Weights of a small transformer language model: MLP 512 SwiGLU.
MLP neurons of a small language model. Each row is named by its layer, matrix (gate and up: input weights; down: output weights) and neuron, and shows model dimensions 32-223. Each number is 500 + 25 x the weight over its row's rms, rounded and kept within 0 to 999. Numbers have three digits each. A neuron's up and down rows have the sign that makes its largest values positive.
After each neuron's rows, "fires after" lists the tokens most often just before its 100 highest values on Wikipedia text that the model never trained on. A number after a token or word is its count.

L2.gate378:490541556481463473518524501522490486524507511517506466498488527547476499473499507501528487546475512465516450467465494539495495514485487483512452484520530542488534512465523448503516487503507479478545500529480475481475487521523546489530539486449464486462472502474477487498509489512472513492520497471530488494500507484519505499513499485510473560515488507494500461529508510485470475549504474544507485560496520472510467510515502511528532536508505534492496443498487435500556487500512507503455484486505481518509511503506477484496516520458524509508513524487533470478442494547506499498
L2.up378:507475560508515541528507508525537483526539494487512503497517537527522501478529507509528499517489503468515486494492501487481481530524512473533503481501493533493477500496531484452492476469487479481487471476519458494437480490501521492506492504504481531490499494480488524513503520509524462498518488527557494507515447473544503468526514473500506530536534523508507493537515537512474501505488505527497490538533477492475483514497514480549496485503555554481518437498497429481526499520500502515529524497466543483484483553551507473540509488458542515574512513539520498512503472530469483547
L2.down378:518485543485502449528568501531508500491506502495478510449488519497528490536490519508509515504478550458488520531488454515463467541548516483513517458496545538458466568487493487510500494521519504530512491479467518470477506493486487481498493552503465498514487494485469511487491513500488507516485534525507527529509499520477472498518533482535497494545500529518508493518504494501470468493557490470464507526555510490497507498488521495503453476485506532486510496510477473538480478457472495482541506555498496452514481468534485483504542505435541522465496494489520466514502540522528468515
fires after: "15" 18, "17" 14, "13" 14, "14" 9, "16" 5, "ant " 5

L9.gate334:521540467519505516471520504512512485510516513556518518480536477513498443494501523475451561549516482491516465501533476502545492582507489487488499497500453509490501479524527484492500530537435473482501487478523488499482466475520505506468476489512486466494477477535525528500450521473485522495519485505472546486478505506492526554469484495531474533529527547521529463496484500512511504528513499542495476516506499501475498469477500487513520504491505496502494480536473544499510473504498524545453529511488529511464508514523510498476540516451522471504496497516465499479492529511515482512
L9.up334:491483519512466542528490535493539514529542490483510478516516468551459540535509489494474547495498499501514445498510471457504498512469460492534477461479524519507510484519523487521513517507478474477496497469495453502477496464527494512495555491499461522529460475510457513461520497460528527514532498522444505505508491468503496487553528528512491530519485511517471504510511476500535518523535491456517530527478564490497480482504515552499461480435492568484516494489487497496506475548525495493476540519510458476512486510464517495500532504473506494511470484447484486486498502514485500493
L9.down334:486541531511553547541531453501537481517453504442522474527484483494493502499516476458479505515496500438512501538535486498495517493491466450474517469510490506477522457459478528469487476522493471476506518518498529494507485467522512520528499494492498496486513495537551511478476519524484527489510497546503522475495496508461505499485484467556521484537535495534511443522482479545478522521512500512495466511506490450497512489500516482466517490507501492509560479467509508532493483506487484497437497499531498471510513509480460531459471537500492515527504543486521562447525481563488538533
fires after: ", " 20, "N" 19, "S" 8, "J" 6, "I" 6, "A" 5

L5.gate44:519490470510519495504456488481495508501477531505517482504489495490549474459491521538530503464472503522492457471508484550499523522554478540499469455518510477525520479498501529470498526481527515490532512478506452457517510554524487486548484552497507495469530519458489505501497485524495453503478497510460477492501512501478506531491507487516544481531507499489473489501525525499540521516510484530485444456490535460506481493471517500499476498549465503526530513490508548565523487549490577485526508489495511489481456491466492553535472505518508490489496513501495511481521525500478511496
L5.up44:515567492482496486482502533492507480514515503526535470502478459503549469486484543487510459508536488483482522533474510555528491538508488508526525482492484507457529515498522486471496462530570503492542477476506508512526451505469536512544488525541518556538509482519523493533500488498478547473485500472520463480501514497522503503527515523515515525518517514458515461508532492488520551495494476491535484484558491520510532488479492469483488494453489506517523477535475496540478531496484499477467449514515483511511482509485525504522527486522501501493508493490556500481509486450475474483
L5.down44:472492510480532528542486506529542528487547498482462540511508540523464538513508480510488518500478516515514509459463517460487508505467459526470547513503513498506484504501450560502524514495511440523478480505456501477511515531505504488460470469483474537506526532510497491486494492461489486456493502503495522453518531480444491495473491445537477508515512478521522539481499483508499471521524575489510483505487487468479511503518452519479489501490456508519521504487516486515513493491486490490512477499444515478482508541458484538509509507535515513536467539504475451524515477511539526499
fires after: "end " 15, "u" 13, "le" 10, "er" 6, "comple" 5, "buil" 5

L2.gate85:521519495496499449491510503506494502482493478492492497496458470534485540472486483490477509542435488464494477494489464490474494476492525499494505489465502532435468503522519476526467488523509476498524512457520491499512475463461500500525471464535494466533487537505486461522474480521518553533489497503488538448540508530489471518457484525498473493499493522499536529519530524505521484493517465537480473505482501570500477488498520501508543510483516475432458491525513504524534526494521512524508520541467474513487503519518504481512491540501504493463506467500487498514492507480477515490
L2.up85:519505486482484465501497516517501470510491498512484508506479452497501508498493501474480475533459470452504457516519506466500508506548514492483478474478501543450452513515522500512478521516478491502548538464494498478527482460447503506536478483513471463541513553516512439517467455517514542555468490478518540463533494572509477529465462521519475471504508508504506484513499537511478484475523460511502476468522530546515494522464537529500541483491524467459508490529513472513532500481544488538495552497500502487507529480529502493495473491473501520457496521504453489526524506476542543508
L2.down85:491522474494489463512529501522500473508530531511490507499511474504499505530531489473522479550475487463494515455522516482529502483505472500515454505490477510463513489480551474524490469476476469455513530458498539479541462476466489511512517482479523469522530556501541472507485488491503491517512482484444522511524470508497481468494478494472455452486511535480499482503555507552515461517560488515504526496519518534503520471494485499473558522445476485525537519494514482469482477487539539449516530478484519450478562482503455511476516508535540506463471515492480497510500511515490520517
fires after: "\n" 28, ";" 13, "\\" 5, "|" 5, "Ad" 4, "a" 4

L8.gate151:498503526493477526499528519479482466534537509522445522502502525552507450482483519495482518502496514487547503502537477472503532486483447521502501551507530530507497470506488510469464495527494497523497499471506513496501490515490509510496509469495529517507528505481501498501511512523486489497479511504513523528514525511466509509494515495492518509516515476523469473512494498495526506471501511458422454497456515572464488524464508477488503460507489479481512561474515475528492480520555479527477517522505487513517503484477462487487534521510463491478501492501509470516501508505495514532
L8.up151:493504482540500530523500506436532500546476498539461516469559515532515481470534545517535496491504482524501484493508529487574533511513459520499492500496487496513512438507512489520542494547478452472514524512492528504452491480513532491510511499518463539483480477494453515478509512507513507492507525498511504495488549502457506514427495501479536523516505527519510481497491498535539458467507507497474450500482510536495507484586495489509521516485481473494516553498491482487523513547528481504494468494478474515497537478516495515541501549490522487507507488521473520486470531463520508473
L8.down151:480466462514508487515463490469518510554528491499500510473485452549478472508567520478514524494469472501491520527529488509498497515516493493481512519465502483462535462462445476534493497528483498486509486494480515488481494520498500499487475413499525488512559514452549481481487509502554499440511553501501509534466507469471470480488493496496524500509518520484508512496479488495541500539497502511515478483496513448476492508495502511516500530494494511519515486515526447475478518474453501501493498470464470498486444543511542525491525537494520547536481507498459508515473506501519491505
fires after: "S" 21, "s" 13, "% " 8, "z" 6, "G " 5

L5.gate13:454484443464512510522520514483516496478472534477488468506471536478559511501520461500486505533491526484483531485499510519460513460472504498542485491529493512495470523498526541500472485524495491506519512456511489507512493499492497520544471502452476503496505535489495527501473471521487486524527525503528509487540487526487506504471512467548498491525480502534519537496480516437540445479496465492479484521506495508552497519493543497517493480499523456514506461469534494503496519504467489516501572487503497520474494495508461501502494570465520508504481497460513525516479512492494518518
L5.up13:440515510497506468448526511510531519468496491486493503525467507519586489535550473491499484539539535509489489473468483485475539528508501515539506500493507494513482504519535515486445499511500483495524507483498497476491469481473505509507483480542493494479495515495507468527472492484470463513513499505518476482489497506522543521486533489545478481486520515531455486515535518466516506507492485519460512470531473539529465498496503518506460445508460493463488569476513538514503541489522481508535525513501482499470517492506497492459480585473526514535481547517539466509492492485526482484
L5.down13:509535468500506511480500548510492505450501499508504458498482545539441481499496487502468461527497513512525477506526503485497493478530485468501524534541456532514482520467487528512490499527508469496472463474513481438510516483557514489493494534479537495503522516495494494457490504556505539504536488459493490540505510481497470514507503533482474479510529503458494496451541513498456501464488525521505468518500517485510497475523493519478541464492486471513560531505466510505535482508533487504467518477502495526487500513564536511457464524441490491548496494471497516459503494541481489529
fires after: "| " 41, "(" 8, "the " 4, "App" 4

L3.gate287:534453533457522539567503514490477482513554471499523567535508484496462507482515512478526474509516486479519494523529484469472476484489517560493491470480534487483495428476512451475459470528464485461497470506523493503516490507543494472478546490527511477503556518485469520522499451528522519523508507514500518489518521496548490538485522531537511532535504505473492531535519509518510537497479515491501490515487485499495505503475457524484468511492516484487525489468488515523518510500525512500501489522493505510516491544541523453489493484498523490510492491440473500511533504476542548498
L3.up287:521486531440516533523538466499488499527550471474527560514508541514522500504504512514538476464491477464512558538514492464457512536493462529495526472515507527497522484511513484503481448514489482448527500505515483535530526506553534473520533500522503496505529495484462509497490474506508508504494542489438469490526514564484518477511478495563505516508525499445509505535503506523491507481500514502495493507493533499487539506482478504505486519493536502502520519447513508559508490472505521502496485514485519476496524532539470506538470495504472499477475471486475500545492488508524499540
L3.down287:494461487518469498502514509494514448512465499525485462489481502456506499513462463509468522507477562524516419491484495505473458461480559488526495472483478429537525448484528511485488541513477459535472498484443505504519485488489513508482489502535544482534515520480548499540491479504515530498498465519531526511487450471494477495510519500453537481494498492519470519524515499478547480480501484494521492488490497504523446464474516487465503476498485552510505443552459487495464496494532527505497538524507497518507491510484542540473494502500518475503511519498488489494516521478526494502
fires after: "con" 23, "U" 19, "Con" 12, "O" 7, "Pro" 5

L3.gate181:483482505485508512481474483504535516475539499497512494504482504537495474506474523543544539526530512518506487503467439479496480527514472516502488510462521449476530539472501521504505488505513496496506525491492470486478484499468520503518475487494510509491506468531531482571484510511504502491513525495539494506484468508488505493537534489543451530496530530526499489540484484454504496504508435515500469489479521446475465495548493483476540457491528497523486484484474466525544513474450528510497526514457474463500496509462504465525478465529436474467476513495494535450506514507493491531
L3.up181:500487508512513489517469519468506514555485519510499490472487508497497489502507489511497474505521486516481505518533498489548525502529502531497515512473560518517481508507511457552532487530514479508507539505521452498522507525545527473502462502539520484514514513482469535507481501478499518519511482499568523486461448459524470526520539510540513511535548517514500513542478557519494523535503475503528506535486501507510521487491535505521497511477466520522471489449492482449533496514488472463543521495534494509481463480518458505473495431486510529515462528522449533487459469442529479473
L3.down181:496455561480499465514484508498494511521506498532490516494463531513510497498512481490457532486531551521509545478556533470516484525540538485547469483510505535475488471486517487493504522505506472518569509498492514502488498489502502474569487524517457510480496522502488515498500499501501512512490514465478549523496489539513538516502492513501486470544453473478508503458469478516461479516486506487515498539508483512498567499525528504502505461488493464531524507469527526534462470499488474525494512491503511564481481512487471526553537521444525508506497525507519480503475512526483503456
fires after: "\n\n" 47, "17" 13, "15" 10, "13" 9, "14" 6

L2.gate72:545516479487518520507477505533541515474507444519490547486519519527508498452493472475508513475546508510521441522487495525493478497497502538508529514507513465496528513469526521471494511479496482501479471485486513500492558526475476543516477470486503531447483530553578489508473521457469473475441474492505502510524479469537499526512543530502514494520499525488474466485494527524477511549490489511476533485483448499509470463493479516488493492515509535546492496484464522445515520515512503470501467456561506514505522521492499534494490470480518486483497486543509496488489505473452478501
L2.up72:497473474457519491516507516507551512500482477519495521485514521516524531436504452472504535484520477519506456528489528518507480492537501528513517510468525479508525506478531503465538512490487523518502491485454505488491534523474481517522465453478511519464471507558526480530496537495474473511455476473507513488463488520537490565477522520512513521509490489453476449510511547516503509513506496498463516443495449506522481441475486512471481521484527508523498452454429512482539497505500477472527454481550484534523497529519488499517488493489488492477488467561488468551518505500483471512
L2.down72:509504495478497525457459536479523512489502502554532480527483524542463502508500464517502486534496513514494519467472483501546496543469495478497468523515493526520490515498476514489484465532445513470496477497497509506513472527519492486515500557517549491492483490485529494525500521488538485478515477458506496493484540472456523480516478515433545533532504515518508472513492504440537514506511468518498553476520496478489529491511528475491482478473498475479489480533464506522453475478462527489468498491479501479469482543509541505535468477510505511510530465496458535488570509469501492552
fires after: "Ser" 17, "A" 17, "I" 10, "Mar" 9, "\n\n" 8, "W" 5

L8.gate424:509506454532482523458515496528472492454495488539475487504498498499484529515481495523441514503476480519514539527526487513556483456498474485529512501499480524523518528454486473460459504538509493492504486481515499491510475492510477509472533503461514493515515543507498514500510497491565499490566504530517551465575495514520531517488486540508492520506515529500468514517579488495537498466530512504526494477508490483498550537514490525456511474473519496469489497490482497471527513488487517487466491490447541493446511490501499465551499506530477525502507454511484530490516491458453515483
L8.up424:475471476554516521527499519485489508470520457498503459476504460511484470491508516489534497489514467517494501493495447483516515505473494474490517478488479477496485564514478500430517513549499497472553491525514474480491478491469499467519472499514511504488491521494517512454477579535550519491542474455555521543499526480513484525489483500540521514534516515475478470503467507485543492515515464506523492503538518525453522520491461525535531498467513488490504512480462515521494496535525462493499527550453486477513504512521530454474507527520437489496532470508506467543510498522488517518
L8.down424:456476486492523534487479532460442523487512472483499544524497469503516474478489459482573495471525524511487464555521499503510519528481476465481512524538515511513483473462480520486536533496468488500547464544506503495536475498495576500516521518499526528484490494467451497530512480538498489511548485502534502505428473469536507481500535517533520501490530498497501510490480479479512479445504523470527489522490521497471505471466504520524477474492474544471460518494483465531476540551500468491499492534491494476488542528524510501487521470534491495555509490483499480489473519533503537544
fires after: "| " 44, "G" 7, "ali" 4

L3.gate228:503443485509521498480558507503444496535504539566482458493491516485478516560487496513517463499506547462521506501494478481525450480512488469506539487520491503485506431483542508514506492501495492484497478517520494519468469536519509499497459499503498514521476449491473525505515506534495553519515512499543513529560464483496455477468463487447496463505483485500507527441523531518513528477471478495477482531464494503493497484513472474496508508472483514523526492538487486492469483562492553537538502480550467547507462453473504494492512461515539487498471541487513540505515498489517520507
L3.up228:502504450496464495463501512454493519477469463444473506457469512492489535539455470510547530495501501478485499488494485467492523483500530522524496544549519509512503505537508473475510531497535507475448519513514545524441552460466528484516490505491492521509494484509536515525522508522515524493505478475526459464526523523490469503528494520474495501507498470524460462495498482469463486475495531477480498508499503550514512517534504519540527489533505518513508521494495485500497533461515526513478490523501520528503457557495522502494503491568506444476513514523514511545554502507549482530
L3.down228:479487465516490544472477474519476474490559529517500490512523468450529551500463503486497547461491513460463509478514463514516520519527515501516514539523525505477510518491483491515510527489507492490537480515482510463439561467473490500492469533508448522475524493477529512493528517536481497542527507492539452488523541410490490519502505494514484473500495493491497512490509505484498514510508517514490502499476529525536493508536502499546488521497517520573507493515498501511517485529529508501533503530512541536486500520487513520521522456476511461467490520530507519522542475537484536488
fires after: "\n" 100

L5.gate455:506512463474499473524492478444488502497559513512522485516502525480457495484488495492494495509477507519521522492512477503494487475544481518487488474510521476493483486507477499493553488473484487501498493495467522495473523513522488491510518489502525523527470485524466500500511491504547542538481504506503511505479536494500501515518525518528510508473475477499495510508533512485499529520497463520548512576548473483515533520470497532509483532538462511461484543512499502541532479515495495454466477477531490495508551463531489527481513494484436497484516496502484483481476496491488482549
L5.up455:512514513470487468521501481508481520518500529487486496519483544525455554485490446466525455488517504498566477553509493475500527505483487463519506462512578500512536498525494485527497538482487533543526485491490493518506516454514584507491472518497511536501484496524488512485513490502498500484511496458501490502505520484513534525546492498497507540480517478514481492532474467482440526470471511487523564527488481500456470518514467499446476502503547496517468484495503525480485532524515458455472456514485501501453512534494520480486498515548503423490473448509484525484521558505511510497
L5.down455:478505508471533506470524498461547458501484515503480513449502498469498500477563505519534494451499504517490522488496507501518478478496508536539451483512505522514521524485506489507502520491518445547514512459523459490521480534496476515493499452477509504468487490500465492517506488538521486511482534466539547479526517525486539481511490472515486523482486470486508519467481441499519494567506496505502467488513469496534501483448491507489518505518481505441494499482501513466529468524509547511494516536547531495514521505506499514491549498478499509529554505503457538472504499476507470529
fires after: "con" 17, "Fil" 12, "fin" 7, "op" 7, "c" 5, "adv" 4

L8.gate231:511544519505514468486476506533475507522491498571541484491465556488518503519492489519493516488547481508551505507471486481521536471514502498487540485538506509498500494479510471444467494560491517512480490469511506481521540462547486505552475505515510461500462517463519529502459502490505478463496468513529517466473485483501488497483492455485474494509508517432530481525477487504502523521494483491453504500470460517470472505514524522501517489519500537500506492475460554513506458531476527502533465521469484505487499505495501517486521512501528467508479543500540497502526493480450510515
L8.up231:540508512535466501477497500544509501470486463470484490473480494495520461482467470528481518503507443489488501498506488483504522514486439492517477475517467518475501541538508533480462504458511516521512492495535485509523469457530490457432533514513506474519523510487494534503460475443469536541505478519506481538485526468524496474537489472491447493522519486494487494528499460491467516514487510479479480526515465488526545492499503482550513486519495556493512483514511483483497470520519537488500551536478448451472473507509524492508511494505465494520502501516458478517525502495461508527
L8.down231:484514459487501477476494498529506529468540472479457470490514522452478512503544511531506457494517502504504486520484522468452523480552483482498531521484512480522510534437522500533483501532477484491493490475536486517478445477491508499501494488519462473479515534527525476463478493521492535516485489520518477506508547484544471510487498499540453507459505519514533511489536477476443512494459516509437446550537495480479534473493488530524480481502543454476519475491519483483492486497504543473508530496474496489455498511471546454414514482501488494536511530519507493530482526510499557496
fires after: "f" 17, "F" 14, "a " 11, "X" 6, "tw" 5, "the " 4

L5.gate258:534537529523518524504457537515543525485512490485517492519512500507511500475504464491511529481523481517502516521471489481504504510481461496517531468508459500491500475494504513463486455469524519500479462495510500499468524499503554505480483523499526485550466510511508483493453486465507512498512463485464478491467528499549516526493490464484482508558482562484502443501488507544525513547488490525501487511481487505518536499527519544549502482507552505479462501484489467507543534520526462485573535502482528486480497513545491495504454504465517521532476470515526495499465498479508508512
L5.up258:475517515484509518514533441519553481496499492509449504499455489530536534547507487504553504511516506500457538499579536553466486493500508503495499518543486521523516477469491484485514520489470485485440508515546508493516525561490487510497519472477506472490537519470499538487483509475502486479492511482491506551536517510540481467530467505507555485522498505500448521515544520517554486500495500483495530530493521517483492474505480482515468501462491468454531473490504520528498492479525485495492517467515494470505483454490486441522499488492529498505505472531473496493469460524513469503
L5.down258:467459480489549498539513517539489477502499543490487529539511469474493491505451520535503488503494504486492503478499492500484483473494495505526457485465521527471435513483465516456552535530454518497514497517458494475534460541502460481526510505467515494483520539478492535512519536555518526496539483491503520483484508523459463468506507512508521485479494520460487520508504549464517490472515494469502529462515485491485464530527495495495489502476492508502539461499500508511486489490443500547475512519533445496501476478468500527449492509518490487466488540492451461502498490488521531472
fires after: "A" 33, "E" 15, "y" 7, "H" 6, "Mu" 5, "J" 5

L8.gate157:542517523506523486500528443459503492453523496527472496548500518496502478510476467501470526500553511450550484510450474517487469486504517444486497483514521459510466501497513450477532479509508503500503498497470464502523430520498473503497496527477512551495540508509512492475474510452510511489521524509489520514493524579475514515496469489515472474483487490483534485494484478504509505503528516507466527487479494519533502515488463514495492523527474440515514450535489520514519486492500520505499520463475483516496502528458530494516479521450512474527515513494546511551476480503510512548
L8.up157:535467495458506490499510501471495496469497487530468549521481502519514460519463456463488524493531495474469472555510474527543502470513457498533479519552507478496498554484490470496495447508515548561519506521513483490533455513499458515443497502502518505473514518502535490489545516457525556509488540482493504539495533543471512497542511505504510461496512498477513500498520468490502516470470527489495505485515522450540472479481477482493507495542539488488503484495520498494527531478506502515500496524513493535548515503516507498524519465459522537519484517498534467519536442522529483505
L8.down157:488451482510508523464509482543508510478495510471461532499522452489507481500535504479484510473527492418442522535466490497489501513522482535501490473533522499491496481533462509499515497499496467530518495518481510486506512515482516485519417458492462483500529549485511497500543474481525517474520521527517502511471524511541504480515469502550489519496482503513521503507465518483485523536467500544503501532487536514510511481518470505519483536506525492531520504476494472476499526494493510455488501518496524505489558491531475521500540510532540533561503466525503445548519476477422493475
fires after: "B" 19, "b" 18, "″" 12, "inn" 6

L2.gate198:479516553543499527529498470506496499545509473516495526512493473522514517500541512510492506512501502526491521479499526508494518474487475491545505469515462523516483508497482509429548499517530493496528522491515496485476487461478503446472494480528513502501489503504526510473493480445533480508438490497514496533503468454472500479536494515490508480559504516534496484499472535495517520494515500514484493512508514444496505539503511488511523486485485509487500543491505484461526454496569500462492532499512505498528518506502506518519534498493517451500517475532491522461458514506512503468
L2.up198:525516523516498537485542495517527501500510500515470526516531463547496534495511503469450468503498493518495477521474462518529558500498509490500480540470491456517501514492524536511498503518508492493506550468528514499479494509456564512498506475451490509479512463509541527492523483546480519500496537509469508500465501538522490523517565527498515546506538473493459539521538535536515524494522530479455487531483509489473470503466510544506508490510498510498478492499497506530538513496481498470500489520557485520498500523487507513497493518524485561513501522511468507499482447518490473551
L2.down198:505479555479469497518467512466481489553496459479489483499510520510515481517490448503497498454528514468520500548462460454530453481472542513482523511496456499485515530467537423527524518498512493480569531494538522501506519526501481478464498483510506495507494468498468510521471488505522500489467508500535490537522480494489460528494484512492514484504512482513506499489516534488522490517500488497487470503507457436514488536555467426461519491504478521512506526503488523470531422505530511463489506484465581511495450504496477519508533505480517516500507509531515511532500493490505539429
fires after: "Ser" 17, "\n\n" 8, "A" 8, "P" 7, "de" 6, "W" 6

L8.gate416:461470479454536463573434517451473512518501520524469514507505535486475488543479521507503480444490528456486495525532496520493515523508475511491495487496511498506541486523464523511525535514483514520480489509499508528488497486465465458467544453453487480500518476459469504423463484490487536496459487507498484491483491481541489478536505513552472519505496492474527469495481506535502511484498482545500471518418527465528492509512514527465479502500509490516469532487559485478484521501483531484483507476441494488477504495486503531547516450512487503475530516498500522487480465525488507486
L8.up416:463535515458463465498454531541510478511482494493518462495460509464495545498485476477527480537508512497481509484527450508456495459488489474513452481501455483543512562494510522522498588524484469536438504529489508483460453495558469523478494521454542501503497504498447498492500468469491487486511507479509495527529514522488509500516493563509447518481470546489512484497499535499473489517537495507492511486505508558533492493491485505477510511511447497564507512481521462502502483490522493527507506474464459487501481511495492513485486520498499464521539522527504506510503487489497515493
L8.down416:489472502533503471485505524497505501510501489490474527493494499475526563555485470515509515467467496462515511501504465529501519517506488514538445502489510490510453507516494470487539497520509468535538539431497485457484450511512465516523482467522541526513503528513511484495451474474475519522530480483527486458439522478502491516501491504534495483529502475521521551526481481510497541523427525502504491499515488471517471522496468456491443473507486524540501450507470493493496483500467531503507443570501497505481517520477417489516472516501515491472506519512510491456509495453523475489
fires after: "H" 16, "D" 12, "B" 9, "b" 9, "h" 6, "Kr" 4

L3.gate308:519495522468501468524520522471542532509508504484503510528495519533527498517473545475472544464471489514482461554528480505519530525481463518502547518494534521507522468470526453482506482483497495510498489540487520483527539513516474542475463531501494499529519512467528467479514557530510516464468468493501510478514483498491531538525467514472563525503490484462529523487499517484542551481466512492502481487478485508505520489506508493457508528529510511506502517514527453570479486502531513477509511505463474501467524551514505458475470484449488482527496497478471501480494473482506527505
L3.up308:520448488504499492540472508483504510500520448514527513540521475467542453542488492479486530476478479480482482504493478525524503553496495520488498488474529561527453486527550475439468514479531523491492493520508481456480504477523517537487469524463524472531522545450513480505513528515467510500508485479476484464485489504527501535504507494476503549489512522497540471503515479512510541522523472488470488481463476514537478471514479513496496564505476514493466505537524493577521502459519519490520479490481481506500476499527547495507450492500446494523530490563478490499512531477496478467
L3.down308:482472477541489512534507497500531485488520528518476489550510499468505502506451481506453459478461486459504525512486487486500504494500475516505493500491503508509508485493508532499494488474518479511451520506477477500496479500495510485459516488524494537509497512465504563547498503474463514489508482460520504472536475508519538496499540459486524509466524489476523529511498516493469559476562472494480494522507501537480467479485524505520459509463506512465515481528550479507512506446518498507484482537506502546516519481521481505538489506528506480490488518477478528457492526557494529472
fires after: "S" 15, "U" 11, "ateg" 8, "con" 6, "Con" 5, "de" 5

L8.gate107:483477525520451506491504493498495487486528485510553477483509502485457492468489518490509498469514465470496520484499513501467500463488536473513527478510466547476558503533537510479429485515558506496512497463517475547501509471486499532487456483503524540502504479520562523520483531540486505519556461477500522479472488468461522481487498491500512491515470483474478475551484479507470503464512520533474466528520507517513486511493494479497500534481511509493495470450504481497536507475553509451448462493449518486504526509500493466486531473539506469482481514513491512484476529541514491539
L8.up107:520511480513501497525512489438504484534500502481533498495500498531541452524507467554514523492490457523495522531532548497510474473507523505483552455458491513523504522560516516475458483508517516509504504508495501504498454485483507497495480522468525536493524496523514506497508491508469489486546540494489514508497527542470527521489494517539464446462536524456490486472476498523491506482500478480552467492481516540506471472497478509538437518504528541495508512495509522483509516482531524504508479506511525476500536524480488496525510503495531536519516458557476501491472534560522487510
L8.down107:447487500544491502542535524471511472517497454506497489481492459482493508501537486540485487523469522566502488506467527526486539519469496487480514542506491479471498534506499514472464455488524506476540471487492523518466458500485541536466485475538527554499532450458480501481504516485526474501535508493488510488491477507512494490503503537485536493515488476529460531527529501501550507469507505515531462546488485497436512471466516497488478445520503516462519492490486567480497533463525471491509488534500485506505528538487510471499503498491474487525491485485483492486512522502493499523
fires after: "| " 30, " " 8, "|" 7, "s" 4, "Con" 4, "% " 4

L2.gate241:474478541491508491498501510457517478555484512542442471479506509475473516498493422495505499497483522469468500545500529491500461502514474502523514503477481503493474478503518502544531490484488479486543492501501525533495505509478526467518454524506520537511528460493495502485504490522513491506478516562528488552500483491534472505499519540511496442528501456515506477474511546497507541505498475503449496536531518511515437493481465497521487491454492485465534502500522527521494492473531521476487503452523530536508475502454487508473498476516530485511483476494500505564473537484480516520
L2.up241:468512527518481491482514440484505493543448514547477451485508514517457490532516436457473479484465467474522508501502535506515534514505503499494485470489471489505509506490549493510525533455504513527503501506538526519529533511497500489498469481494480572539521471529529507450491463481485516505493541520538513535501475503503481495520516538483501502549508500542541499518462526508506525526516511448521488501489493499489491482517489508500486494452501450453533503504511496504488504452516506469496524500522536510512501519490514511457468506496519514491483530496542504533456549507508498498
L2.down241:496506519520459511485461518501524491471492487478490457508506477510519503507492502527497518506489551505522509487473497492478493514496475482470513475594482477482530494484509480488488501508464509484529522474490523560527493508513484485505491496479486467455551549463503483535460504501482521466493471461442495509457479548511503503477511488469463472484548497473498515527517501530560494481493501513502489515514454563502505474488496463501532517545524493506509501494471531480472497494523541532524503509493505494500467512516481477503541487517493520505500464474530496496493485466506478471
fires after: "\n" 49, "4" 4

L3.gate484:536494527519457530505559487527446524485548457522520511489499527513528531540536456471476522501518474518489470507511491484526496457524538438472508470479498497497527482494490520514501504474481482499504461504530510493538472527488450498441478492473496498474515487514508523472487506482468499461520545511472515513534501495470511527492544510468512473533499507524517460495476495510465497534532481497448514484536517475532466518539501543499467526522478519507488460506486482470488511504517515468482523495546481429480493499531536491498468483512520523479518544464474497512482479510497476491
L3.up484:515495490545508487540491532469490463468540498476571521528500539490460524470494491516484494468511486502532493490583523463529470510514503471487505518509501480517509488521483513487477520536537472517479494532487533470486537523550471500462537543492514498512522505522516491510498514436477523503516492509476493510483502505502487528534540508496504513508524555503522493515488517503487522498509491502523492462530504538489543493463483552497475510508494513510487497459528502502560484486497517507491530477484510517506458525503495476500460509477497509513488505503470457504471483507496503524
L3.down484:483497525534483504508535488525494489514477502493529485518475497536504494491533481503468480478460504494514546502478433526484454521458463536560488506505510528499495506512471500546548488464461512536502476435480526510478503487528481512452531526508549526503459481531508511485491553509499524499483519481494515496466522458477454506505528508486522442475520477511478489520490489509527506562485481530539499498488498466466456503526539450481465510509531502472516554474505509485497474515486494499504453475520477520483512508472488520462519538531482480470488466505502538485515471509517511505
fires after: "A" 13, "I" 13, "C" 8, "EN" 7, "P" 7, "ES" 5

L8.gate51:519515485511498525503469475506483496523483529432512510494485469519500509484512536474527476493473476508512478493502523531529445520484473492512485461488490517522477526518494493481491503474494504515528525499504485504505534530473487555536504487517480506500532525504482504431532504473486480478492552463539493471503491512500533522530466443522476507530504514461557534484509474491473474516541497470483545444504509491535510518538491506529481508508501501450525497498474481520516516519485545473513493524454496514516523477487484522532498529505511470519484508466495484476508465491474503510
L8.up51:501488516462510488501460483530484457496519528487485523449484494534465498501527474486511480459504483489546512483484515509523520493456532479479476489472495497479497516484489523507521483495504523548491522508457524508493505517520538477486504510503522526513518487518486473492555483523498473527486521522453456481508508467487508486494508517472533510520505555490552488506501478519499469474509452488482505513522518533509520496512497509466482488473480474504498502481474506474520491525469505505518513575482456462477486533480458489529472503502521490475511512498529541475504518525480484492
L8.down51:516481482548480500486502524524497445506517532523528528474478476493531520529460480500483501485466492476484500431498488521510523499551517448513517523463497510456512472506495533488514487450521461518522507516498527467488514477491485531530500543512500496513525539472530518473503477468512476495494510483529510554505508507495493522554511509507458547515528491486506482505508480523519509494465523539506471483449522508473506513509472491486507515456482528529505529532495504509507495527506517517464489452514531467479507503479501483536525489491481481508481515490444544460503460514519478482
fires after: "the " 18, "of " 12, "during " 7, "During " 6, "(" 5, "in " 5